{"vocab_size": 32768, "positions": "rope", "rope_theta": 10000.0, "rope_fraction": 1.0, "bias": "none", "parallel_block": false, "init": "uniform", "learning_rate": 0.00906, "lr_mult_o": 2.0, "warmup_steps": 130, "max_seq_len": 1024}
MLP neurons of a small language model. Each row is named by its layer, matrix (gate and up: input weights; down: output weights) and neuron, and shows model dimensions 400-463. Each number is 200 + 30 x the weight over its row's rms, rounded and kept within 0 to 999. A neuron's up and down rows have the sign that makes its largest values positive.
After each neuron's rows, "fires after" lists the tokens most often just before its 100 highest values on Wikipedia text that the model never trained on; "fires before" lists the tokens most often just after its 100 highest values on Wikipedia text that the model never trained on.

L2.gate671,244,225,212,145,175,212,214,215,154,166,189,194,133,152,242,169,203,240,167,234,206,206,178,192,149,224,130,233,194,245,185,207,199,225,199,207,225,181,214,188,193,197,148,172,198,208,257,243,220,188,231,222,231,248,154,207,133,241,200,217,195,212,196,186
L2.up671,193,210,212,183,224,194,238,229,212,184,187,254,176,237,226,221,197,208,205,196,154,217,168,138,132,201,238,163,199,181,273,183,198,206,227,204,194,219,184,200,145,198,211,132,201,198,219,180,208,180,185,221,220,202,228,186,191,170,251,217,207,239,190,174
L2.down671,229,277,193,205,255,222,145,151,203,240,213,227,170,204,218,231,187,201,172,145,231,197,178,218,154,176,215,180,187,154,221,182,214,259,251,180,208,201,165,191,181,218,198,196,210,173,183,206,195,257,211,164,208,214,194,227,195,157,252,141,210,199,209,178
fires after: "| ", "on ", "/ ", ": "
fires before: "| ", "|", "February ", "March ", "ft "

L2.gate610,206,187,158,193,219,236,200,262,197,224,195,227,181,170,185,206,222,193,178,170,171,243,185,181,196,176,268,167,189,197,233,181,183,172,212,182,245,200,200,249,181,191,265,173,223,179,204,228,181,237,184,203,230,264,189,195,239,231,167,232,173,161,182,234
L2.up610,197,182,196,218,239,194,188,197,201,186,171,204,257,158,175,206,209,233,211,180,255,133,189,217,169,229,137,197,207,212,175,232,185,163,165,248,205,234,267,174,162,158,154,248,204,227,200,197,203,216,236,209,177,198,201,216,205,134,228,187,202,194,270,241
L2.down610,228,208,194,205,239,219,182,207,229,230,245,207,130,196,173,255,167,200,215,213,149,186,183,199,229,182,205,195,194,221,162,131,213,194,202,231,262,208,192,193,229,251,186,253,214,168,212,195,167,255,207,166,212,240,222,196,156,245,198,245,175,223,209,255
fires after: "200", "199", "201", "196", "198"
fires before: ", ", ")", ": ", "s", "s ", "–"

L6.gate1031,185,170,208,177,191,189,224,168,189,225,177,212,158,176,247,148,205,161,193,215,196,246,157,209,213,205,214,207,161,219,216,178,127,198,190,183,167,215,185,227,228,199,163,177,201,279,138,186,195,198,164,236,177,220,253,162,208,215,234,233,206,210,223,250
L6.up1031,203,196,263,178,161,146,228,220,201,194,178,151,208,187,190,159,206,228,195,164,122,191,180,171,222,176,122,194,253,168,202,185,179,169,191,142,145,174,200,186,197,226,181,226,162,224,178,166,201,172,148,154,199,148,219,217,177,217,244,193,195,164,191,176
L6.down1031,212,213,159,199,221,164,190,210,194,163,177,198,156,193,145,173,215,217,253,188,169,184,232,214,231,183,200,154,207,166,159,193,262,216,283,192,196,171,182,170,223,165,254,195,172,205,232,159,226,176,229,202,203,185,202,188,213,181,202,166,163,192,154,188
fires after: "| "
fires before: "| ", "|"

L7.gate722,196,153,169,202,229,227,192,187,205,181,265,165,224,287,236,235,178,252,238,188,172,202,179,214,263,191,204,171,235,174,245,143,199,174,203,240,171,222,170,191,221,188,183,168,179,199,256,223,223,194,159,216,237,204,180,189,153,198,225,213,152,174,184,170
L7.up722,180,186,195,185,208,140,160,229,182,186,203,238,217,147,143,208,185,184,181,165,183,246,213,146,221,177,155,210,183,180,163,187,235,274,174,237,209,226,227,228,203,263,222,200,256,215,205,161,247,190,213,228,168,232,191,204,246,221,193,184,240,240,222,211
L7.down722,189,180,217,160,169,181,245,219,199,194,210,175,222,216,155,204,146,255,138,228,224,281,223,223,233,239,218,183,231,219,200,212,147,244,243,208,149,231,259,168,189,216,165,115,213,225,155,218,295,165,239,241,198,262,200,216,208,156,185,233,207,193,256,253
fires after: "| ", "(", "\n", "199", "–", ": "
fires before: "| ", ".", ",", ")", "-"

L2.gate1028,163,212,196,157,230,237,164,245,221,173,216,186,155,211,242,232,261,207,225,187,195,190,106,180,202,196,240,168,183,188,183,185,172,158,176,213,230,242,185,208,168,294,205,220,134,212,162,187,149,205,226,221,213,215,237,207,247,165,201,161,176,234,218,211
L2.up1028,184,190,220,209,219,228,174,280,214,181,198,203,193,313,252,256,309,220,195,144,223,204,169,179,236,227,224,213,218,215,172,195,206,202,189,217,247,216,208,174,119,255,255,216,217,177,177,127,168,230,267,189,242,180,152,281,248,164,208,167,215,223,216,242
L2.down1028,192,217,218,192,269,175,173,239,233,149,198,186,203,259,223,194,206,179,197,207,225,213,195,210,248,269,174,212,196,212,140,210,116,196,217,197,191,214,228,278,194,194,233,186,155,183,229,214,225,178,171,218,173,222,213,197,201,235,190,188,192,190,204,223
fires after: "200", "184", "191", "190", "186"
fires before: ", ", "–", ". ", ": ", ") "

L6.gate1440,227,270,186,158,152,190,222,216,209,256,194,231,193,187,241,203,167,216,313,197,234,197,214,205,143,201,187,239,174,219,196,205,152,202,195,200,209,151,178,204,249,234,223,251,229,228,215,191,177,224,208,238,205,196,207,224,171,221,208,245,229,163,168,209
L6.up1440,228,241,268,238,195,163,217,185,158,252,221,244,226,254,173,169,211,157,185,142,221,165,243,174,170,233,167,217,225,206,213,238,175,265,190,185,214,223,198,130,169,180,183,278,163,167,209,247,187,239,208,207,196,191,213,240,169,215,167,189,170,190,192,213
L6.down1440,183,191,199,175,220,178,194,175,175,208,189,248,188,217,177,178,170,202,189,187,156,188,204,219,208,204,232,192,258,217,199,196,225,218,220,195,210,186,189,174,219,205,181,190,216,212,153,239,172,223,213,240,186,196,155,171,147,223,219,190,194,211,243,169
fires after: "| ", "|", "\n", "site ", ". "
fires before: "| ", "\n", "|", "s", "|---|---|---|---|"

L4.gate1468,183,253,190,208,199,132,184,208,183,218,191,195,167,189,200,201,209,165,223,221,187,217,190,209,182,228,134,199,256,163,211,215,267,217,204,247,207,184,216,219,224,149,218,200,192,171,167,200,141,178,217,171,170,208,244,201,185,204,177,204,138,234,291,257
L4.up1468,215,250,232,253,223,141,183,200,213,189,216,161,199,220,231,263,176,195,200,163,231,208,189,210,176,170,222,236,256,199,165,161,221,213,232,214,197,193,235,219,180,194,207,152,177,134,194,178,203,266,178,215,210,213,205,248,203,240,201,225,199,219,217,182
L4.down1468,243,229,196,207,189,200,198,186,196,207,224,200,233,263,187,201,193,205,200,149,227,231,162,222,191,179,250,206,167,174,227,142,191,215,192,253,218,287,274,176,180,220,215,175,185,195,200,161,209,159,208,176,189,203,193,217,220,178,200,238,248,149,175,212
fires after: "was ", "\" ", "be ", "is ", "are ", "were "
fires before: "by ", "in ", "with ", "to ", "the "

L2.gate1415,216,197,151,228,237,256,206,235,230,176,190,154,188,253,191,171,235,216,249,207,177,179,215,221,215,200,189,216,193,274,230,208,209,163,229,183,176,191,200,144,214,218,204,215,201,161,158,197,212,190,190,188,214,220,243,190,231,210,165,193,239,177,151,210
L2.up1415,227,202,218,180,242,205,236,206,213,230,197,196,203,194,213,209,199,179,225,229,215,162,149,132,165,191,163,217,212,208,156,168,128,199,198,171,188,229,218,202,233,165,177,190,206,150,197,189,254,178,243,152,195,161,158,165,232,170,153,247,214,216,214,217
L2.down1415,203,250,196,226,193,187,167,219,205,173,192,206,200,138,190,210,218,176,150,181,151,223,192,162,196,195,157,210,158,203,221,212,208,205,224,214,245,229,232,180,229,170,189,228,182,197,233,195,196,221,246,180,229,160,235,249,188,212,211,273,189,226,157,243
fires after: "January ", "June ", "July ", "October ", "May ", "April "
fires before: ", "

L2.gate178,254,155,205,245,172,144,199,219,201,188,162,151,176,186,169,216,187,191,203,200,164,248,166,175,156,176,196,195,219,141,182,202,176,186,222,221,215,218,187,249,242,168,246,189,220,170,189,162,186,182,255,193,189,186,216,200,172,173,166,188,238,220,183,233
L2.up178,171,166,248,224,200,140,218,209,186,186,182,165,174,149,205,202,165,210,195,215,222,207,192,235,198,196,166,221,165,167,191,242,162,197,228,200,162,184,170,234,186,192,222,212,259,217,197,233,174,248,220,163,164,206,172,173,223,239,161,193,200,214,232,194
L2.down178,176,251,184,232,174,194,229,205,229,192,205,199,221,171,217,155,203,213,218,198,204,216,223,217,197,263,177,238,156,219,199,179,266,139,178,177,199,177,190,220,180,210,175,211,207,199,203,246,182,226,175,194,139,231,218,182,208,197,220,206,201,199,193,249
fires after: "| ", "1", "first ", "third ", "second "
fires before: "| ", "0 ", "(", ". "

L6.gate1418,160,146,220,220,228,167,243,224,201,176,270,220,181,225,138,215,219,259,210,153,187,166,218,162,219,196,251,171,187,206,185,209,198,216,232,188,243,212,217,199,230,249,158,173,234,178,173,240,195,187,233,119,186,259,181,255,157,171,185,262,212,205,193,177
L6.up1418,213,252,171,230,187,172,239,193,221,179,250,212,212,197,240,227,209,222,203,202,199,224,163,212,209,173,180,175,167,259,190,200,214,245,166,273,226,192,174,148,248,183,216,154,206,221,196,218,220,197,220,207,224,198,195,221,176,174,152,234,180,210,132,137
L6.down1418,160,190,197,190,154,176,203,180,192,169,162,232,199,210,193,225,186,233,184,218,181,134,223,176,181,237,248,170,201,190,196,134,215,200,258,202,157,240,203,242,226,221,187,195,239,222,255,212,208,182,122,194,165,184,157,223,235,220,186,159,217,239,225,214
fires after: "| ", "\n", "–", "January ", "Studies", "who "
fires before: "| ", ". ", "– ", "\n  ", ": "

L6.gate261,189,188,210,180,216,176,208,250,196,202,232,233,209,189,208,160,242,234,185,194,244,229,216,186,209,162,202,203,213,212,216,221,219,176,193,189,187,164,215,220,241,281,206,198,218,221,212,193,208,192,206,218,214,162,228,215,215,223,217,176,196,161,218,191
L6.up261,190,170,220,167,218,169,171,230,219,137,191,202,209,172,221,221,224,188,175,205,205,148,217,152,195,191,181,256,200,145,224,243,196,212,228,177,206,141,228,173,207,187,171,253,237,204,209,224,201,169,169,213,193,204,239,272,181,162,184,193,156,234,230,221
L6.down261,221,199,211,140,202,196,237,248,240,207,215,199,232,211,230,236,196,150,214,198,201,238,210,157,177,218,246,204,204,189,198,181,173,178,166,175,207,230,135,233,223,204,177,173,187,209,210,198,216,206,204,204,200,248,175,207,196,220,169,194,178,169,245,237
fires after: ".", "\n"
fires before: "| ", "% ", "200", "201"

L7.gate366,197,230,204,207,169,199,201,209,243,233,276,247,174,219,183,191,236,231,220,196,238,182,186,162,202,175,164,192,226,188,216,151,181,195,238,194,187,201,176,214,192,219,208,210,191,225,166,203,212,193,199,195,168,200,209,214,237,191,199,162,224,224,228,195
L7.up366,200,178,222,210,220,179,188,223,138,220,195,183,201,176,170,202,156,165,155,198,196,206,219,220,218,239,138,208,131,289,178,185,203,206,195,228,184,193,235,154,262,140,205,205,162,226,191,195,207,205,273,201,203,193,205,229,197,193,143,195,178,145,218,154
L7.down366,203,191,201,273,210,209,205,164,225,235,159,207,223,152,200,245,242,164,223,245,191,171,194,183,177,213,210,205,180,147,203,201,161,201,196,218,227,190,172,232,191,231,213,213,244,130,148,141,187,202,175,208,200,208,151,227,226,243,193,269,158,236,167,181
fires after: "| ", "\n", "200", "198", "201", "199"
fires before: "| ", ". ", ": ", "— "

L4.gate806,199,221,230,186,182,192,161,179,176,248,185,189,192,260,176,232,175,159,187,215,151,229,221,169,190,241,204,170,220,175,169,175,177,222,163,245,188,173,154,220,195,255,187,166,212,181,192,160,216,183,213,182,219,158,233,211,161,253,150,202,210,174,204,209
L4.up806,215,179,251,248,199,232,158,169,154,154,200,220,188,176,215,192,236,184,144,191,135,195,169,239,187,242,205,187,162,142,256,147,168,242,212,150,233,219,159,201,202,210,194,216,190,175,232,180,168,205,209,187,215,227,241,217,186,200,295,223,205,224,253,222
L4.down806,194,197,174,218,190,113,219,276,182,221,197,216,273,163,206,190,207,223,136,203,166,194,170,193,246,177,201,219,182,194,203,164,181,148,202,212,217,196,179,228,198,124,188,174,268,213,170,129,132,170,223,157,188,209,235,203,178,141,224,205,217,215,223,224
fires after: "| ", "1", "2", "s"
fires before: "| ", "|", "("

L6.gate528,228,146,203,125,200,127,223,216,219,271,247,218,201,205,252,171,220,180,204,227,197,208,214,276,202,219,199,168,184,209,193,231,170,204,144,206,209,195,232,227,226,180,193,184,207,188,171,188,188,189,167,233,190,246,178,199,184,215,208,143,247,176,220,165
L6.up528,197,174,242,195,197,201,208,210,187,233,199,131,197,226,262,225,186,132,123,180,186,220,196,165,248,193,200,140,167,175,202,193,210,228,183,157,216,245,179,237,187,185,216,221,262,167,221,184,213,155,112,202,201,227,244,226,134,214,196,200,190,202,202,195
L6.down528,173,217,163,217,198,242,157,215,209,168,179,150,219,265,197,180,195,181,193,259,179,223,209,252,176,226,182,201,211,238,193,182,162,203,195,228,207,214,207,256,230,214,213,117,220,214,175,267,228,215,187,244,219,196,245,192,220,254,225,201,191,199,188,217
fires after: "| ", "2 ", "4 ", "3 ", "1 ", "Team "
fires before: "| ", "3 ", "4 ", "5 ", "1 ", "2 "

L2.gate1381,185,173,177,224,201,210,237,175,181,198,218,195,198,205,174,212,181,171,205,234,205,223,225,174,219,222,173,209,174,262,202,202,172,170,159,207,210,205,188,170,222,212,237,178,206,143,213,197,162,250,228,164,192,180,228,187,221,194,168,248,205,196,198,185
L2.up1381,165,158,208,149,202,195,222,202,202,206,207,264,143,163,220,196,225,186,240,142,108,182,214,215,246,131,229,216,183,173,163,212,208,230,145,168,182,208,238,177,181,209,213,181,133,194,225,161,233,171,161,216,123,227,159,203,233,206,199,184,203,222,194,230
L2.down1381,182,192,209,156,229,235,190,163,240,179,181,210,130,173,236,219,205,208,227,192,186,135,175,180,206,185,179,187,133,182,146,226,191,215,196,211,170,209,258,211,212,187,224,193,165,161,175,162,221,209,206,215,176,237,165,186,217,190,246,149,188,157,193,212
fires after: "202", "200", "201", "| ", "199", "198"
fires before: "–", ", ", ": ", "9 ", "6 "

L6.gate1257,162,206,157,225,193,233,170,184,186,153,242,174,182,236,200,178,224,193,178,157,202,166,131,196,149,205,220,208,182,280,169,225,199,196,203,177,213,205,209,227,216,277,183,220,218,197,174,205,216,210,216,262,194,234,190,199,161,217,179,210,136,171,198,233
L6.up1257,158,192,222,180,239,155,147,227,187,189,207,245,198,217,194,194,236,220,172,143,201,168,204,150,206,168,191,256,189,211,184,168,193,185,187,185,204,203,157,195,217,195,201,201,214,202,168,168,217,214,208,127,232,150,200,192,172,180,210,204,175,215,200,205
L6.down1257,218,168,219,239,156,196,137,211,199,219,222,199,175,194,184,235,187,199,200,152,230,185,194,248,241,204,193,255,201,189,218,199,205,235,187,206,144,257,173,223,182,196,193,186,255,198,172,219,163,241,201,232,165,202,165,211,212,259,231,179,221,214,208,204
fires after: "January ", "April ", "May ", "June ", ". ", "September "
fires before: ", "

L2.gate50,199,186,221,167,203,218,195,188,193,159,215,233,212,211,211,240,175,202,170,216,190,186,209,201,225,192,142,179,142,187,212,239,176,207,239,207,253,169,207,188,180,186,271,224,191,162,188,197,204,187,208,182,221,196,211,190,255,175,203,179,202,217,210,238
L2.up50,199,163,224,192,166,181,227,221,203,176,153,238,160,234,226,234,163,192,209,206,176,202,213,201,221,239,155,162,206,210,205,242,221,233,246,219,256,201,223,194,220,183,242,231,229,133,159,205,204,205,194,219,213,136,219,146,199,181,208,216,192,230,222,199
L2.down50,223,189,212,172,175,249,249,282,187,190,152,148,140,256,226,236,179,153,178,216,158,187,200,208,220,184,206,195,173,221,225,235,200,202,162,261,220,240,218,200,240,177,234,258,210,204,178,208,212,182,206,223,202,169,181,226,186,162,205,179,210,237,225,194
fires after: "his ", "s ", "her ", "the ", "two ", "His "
fires before: ", ", "of ", "\n", ". ", "'", "was "

L2.gate829,227,184,239,263,212,156,188,212,201,204,180,220,176,195,194,215,195,183,194,251,175,205,283,253,209,183,197,178,151,218,152,215,200,186,105,226,216,202,191,224,155,160,220,151,126,235,192,284,221,185,220,208,221,182,242,221,175,179,223,236,270,190,196,178
L2.up829,236,237,244,168,206,203,156,177,204,199,224,181,181,207,197,239,229,190,196,226,184,222,225,172,227,188,167,155,197,205,155,247,219,204,221,239,219,267,187,197,172,155,173,228,226,214,247,217,192,241,227,188,228,190,253,210,178,216,224,148,246,200,218,201
L2.down829,184,197,158,211,165,232,221,231,184,204,241,218,196,217,195,209,188,246,242,229,249,165,155,213,208,148,180,207,161,166,228,148,228,175,162,207,201,228,185,235,191,184,191,210,199,161,243,216,200,281,254,141,217,171,191,168,258,196,222,213,233,199,242,227
fires after: "| ", "198"
fires before: "| ", "==", ": "

L6.gate989,176,180,206,249,193,227,201,200,216,162,160,166,176,148,157,191,156,169,118,120,236,208,199,178,152,226,251,222,186,255,184,171,182,203,163,144,206,198,229,255,222,182,194,188,194,220,175,182,177,187,196,177,188,181,206,235,155,172,143,174,183,230,172,217
L6.up989,246,225,174,267,203,234,170,150,264,210,194,227,213,180,192,176,217,219,218,269,213,205,215,222,204,240,208,172,154,243,192,170,182,206,238,194,207,200,247,219,245,156,155,236,151,164,157,237,165,218,180,174,144,201,196,228,152,162,234,218,205,248,203,163
L6.down989,183,187,196,235,185,242,237,217,227,156,180,233,254,211,213,150,199,180,229,237,195,226,211,211,231,198,188,215,176,228,171,246,145,216,196,236,195,156,238,145,198,208,201,204,174,242,194,238,235,217,224,223,187,227,235,195,207,213,201,215,230,258,201,172
fires after: "\n", "| ", "\n\n"
fires before: ". ", "| "

L4.gate1451,160,160,195,213,189,244,165,220,195,197,167,232,240,265,255,212,160,204,221,196,153,199,184,173,192,211,211,212,215,169,204,244,237,204,178,167,193,169,223,167,139,214,164,205,214,219,196,244,169,256,163,225,165,182,163,178,239,177,174,176,262,199,225,202
L4.up1451,163,210,203,253,174,219,221,186,130,187,199,189,173,210,128,203,177,187,194,165,206,237,155,170,162,193,177,207,208,212,183,187,169,199,197,213,174,227,239,192,266,183,190,244,209,199,204,191,197,208,184,183,177,185,184,213,188,238,184,224,239,176,220,212
L4.down1451,194,224,240,220,194,247,204,175,174,138,180,193,215,220,153,196,229,177,259,194,201,188,196,164,200,209,218,239,204,171,182,183,147,110,201,220,181,225,199,180,211,198,156,230,207,187,198,219,212,235,196,230,210,161,150,198,203,180,168,215,189,210,222,165
fires after: "–", "U", "-", "N"
fires before: "| ", "S", "|", "16 "

L7.gate976,226,213,216,236,140,190,168,180,124,186,198,148,198,166,237,242,194,189,200,258,217,220,210,172,201,201,187,158,164,193,275,227,186,212,227,245,194,187,218,186,230,153,143,143,166,217,185,215,208,201,159,204,244,173,219,215,222,204,201,162,169,204,182,177
L7.up976,150,178,145,225,160,230,247,229,195,164,166,203,199,257,213,265,186,243,226,233,197,216,176,174,217,209,253,227,207,215,231,199,231,172,205,160,230,214,172,193,233,149,211,197,167,200,180,262,243,198,139,232,175,252,215,190,158,226,206,175,212,197,190,229
L7.down976,192,139,212,218,196,237,137,187,215,184,262,229,154,206,143,195,176,177,253,219,186,260,169,189,208,245,167,184,210,182,143,209,168,236,212,230,217,230,194,163,210,267,218,204,228,216,255,194,178,223,208,264,184,212,197,219,180,230,233,265,196,173,244,212
fires after: "| ", "\n", "|", "1 "
fires before: ". ", "| ", "2 ", ".", "8 "

L6.gate521,236,179,195,202,200,182,173,204,222,162,171,175,231,220,144,213,195,187,174,204,268,224,184,135,257,204,201,216,233,191,169,200,159,210,190,182,217,176,221,210,178,151,213,186,147,212,215,195,183,172,192,203,213,168,190,155,193,205,161,203,186,246,211,183
L6.up521,204,257,177,197,214,159,188,226,202,174,183,212,170,196,192,160,227,220,150,193,234,208,213,244,159,173,202,201,212,185,262,200,275,248,231,162,202,227,180,172,237,189,224,210,163,228,236,234,222,207,192,195,161,192,229,222,247,214,245,201,185,184,126,221
L6.down521,203,216,189,191,191,220,182,175,218,181,140,174,228,213,222,198,189,165,247,147,207,242,174,147,192,220,176,246,227,235,161,181,226,201,168,227,194,224,186,249,166,214,191,194,213,262,147,214,200,219,170,228,219,232,213,200,237,201,159,212,225,165,230,186
fires after: "- ", "\n", "2 ", "1 ", "3 ", "4 "
fires before: "3 ", "2 ", "4 ", "Set ", "3", "2"

L2.gate1198,179,190,166,241,241,164,185,215,230,224,155,213,176,169,180,164,165,216,204,247,189,185,159,164,162,169,220,223,204,186,215,233,218,172,243,216,273,196,210,252,224,224,207,210,249,230,202,185,221,213,171,176,211,176,163,192,201,233,174,157,200,291,218,177
L2.up1198,218,231,163,193,209,258,175,208,252,185,201,219,204,242,214,211,207,167,213,222,217,215,211,166,203,192,212,182,199,228,196,228,214,185,191,211,208,180,217,197,223,191,232,153,174,219,186,228,199,201,182,154,188,183,237,243,241,176,186,198,183,226,190,196
L2.down1198,240,243,137,212,205,217,199,206,232,222,173,215,217,251,194,165,175,200,198,212,204,207,215,211,167,223,229,218,192,165,225,264,176,197,177,220,204,200,183,177,231,214,267,148,186,192,188,294,230,231,221,205,212,195,216,187,261,212,208,132,195,202,182,171
fires after: "\n", "| "
fires before: ". ", "| ", ": ", "\" ", "medal "

L2.gate262,179,195,215,163,172,284,213,165,200,235,167,192,182,209,183,198,205,215,219,216,246,179,236,225,174,209,208,201,163,164,195,240,172,240,257,173,120,205,203,190,240,235,145,174,199,208,242,188,253,214,207,185,151,239,234,244,215,225,216,247,227,188,233,200
L2.up262,182,155,246,244,178,187,172,186,180,172,175,250,244,202,190,147,211,157,196,183,173,235,124,138,202,242,165,155,238,216,220,201,211,189,125,275,205,230,212,163,235,217,179,140,238,182,205,215,188,161,153,266,191,139,212,146,161,202,245,141,171,219,191,129
L2.down262,183,183,184,237,198,208,230,202,193,186,178,149,219,222,220,231,257,211,230,194,210,213,125,242,133,205,217,235,224,197,166,220,216,201,150,234,170,161,252,242,224,165,158,119,239,169,202,180,233,250,179,181,134,175,218,196,177,212,241,214,198,202,233,198
fires after: "| ", "; ", ".", "mid", "high", "Middle"
fires before: "–", "% ", "; ", ".", "level ", ","

L7.gate1026,235,188,205,192,189,173,226,187,167,178,180,217,176,155,176,214,221,142,194,199,173,168,208,195,214,261,223,223,192,224,169,154,140,210,178,231,199,200,141,172,220,189,182,173,195,228,235,186,183,170,135,249,199,172,199,194,207,212,182,205,155,182,173,136
L7.up1026,218,232,183,178,180,171,204,247,197,226,262,244,190,207,213,240,286,193,214,135,181,132,158,152,186,197,212,201,207,219,172,244,230,236,195,222,187,205,196,174,177,216,222,169,242,219,211,170,256,220,160,175,188,196,195,219,229,145,165,186,185,230,285,208
L7.down1026,237,245,163,249,208,219,235,155,213,243,169,254,237,163,238,215,218,180,211,250,173,148,174,226,184,202,228,164,239,167,194,238,155,187,197,155,231,260,231,222,146,197,235,105,174,207,220,191,231,227,187,209,179,159,225,220,175,186,235,167,191,196,170,216
fires after: "| ", "\n", "201", "198", "200", ", "
fires before: "| ", ". ", "–", ": "

L4.gate1088,184,214,184,191,188,198,197,212,258,207,270,182,171,192,219,196,188,182,162,254,237,187,200,203,184,220,171,196,224,197,153,238,233,199,157,252,204,237,141,188,223,186,205,236,179,166,178,206,198,214,198,169,234,215,216,194,228,239,239,213,236,213,197,211
L4.up1088,216,175,191,178,233,213,195,191,212,220,201,167,216,186,198,243,189,192,174,205,248,155,179,212,216,230,161,225,232,253,132,225,201,159,145,197,215,220,180,190,193,175,222,211,192,226,225,189,156,174,156,144,189,194,180,209,149,145,236,270,240,231,180,209
L4.down1088,211,211,181,230,211,200,195,255,235,170,248,216,177,178,252,164,244,164,198,272,234,210,218,215,180,208,181,148,196,177,197,219,308,160,176,259,220,202,234,219,213,220,240,218,186,194,218,167,193,180,219,211,146,273,200,201,223,200,169,198,248,220,225,188
fires after: "was ", "is ", "a ", "were ", "- ", "also "
fires before: "of ", "to ", "as ", "by ", "in ", ", "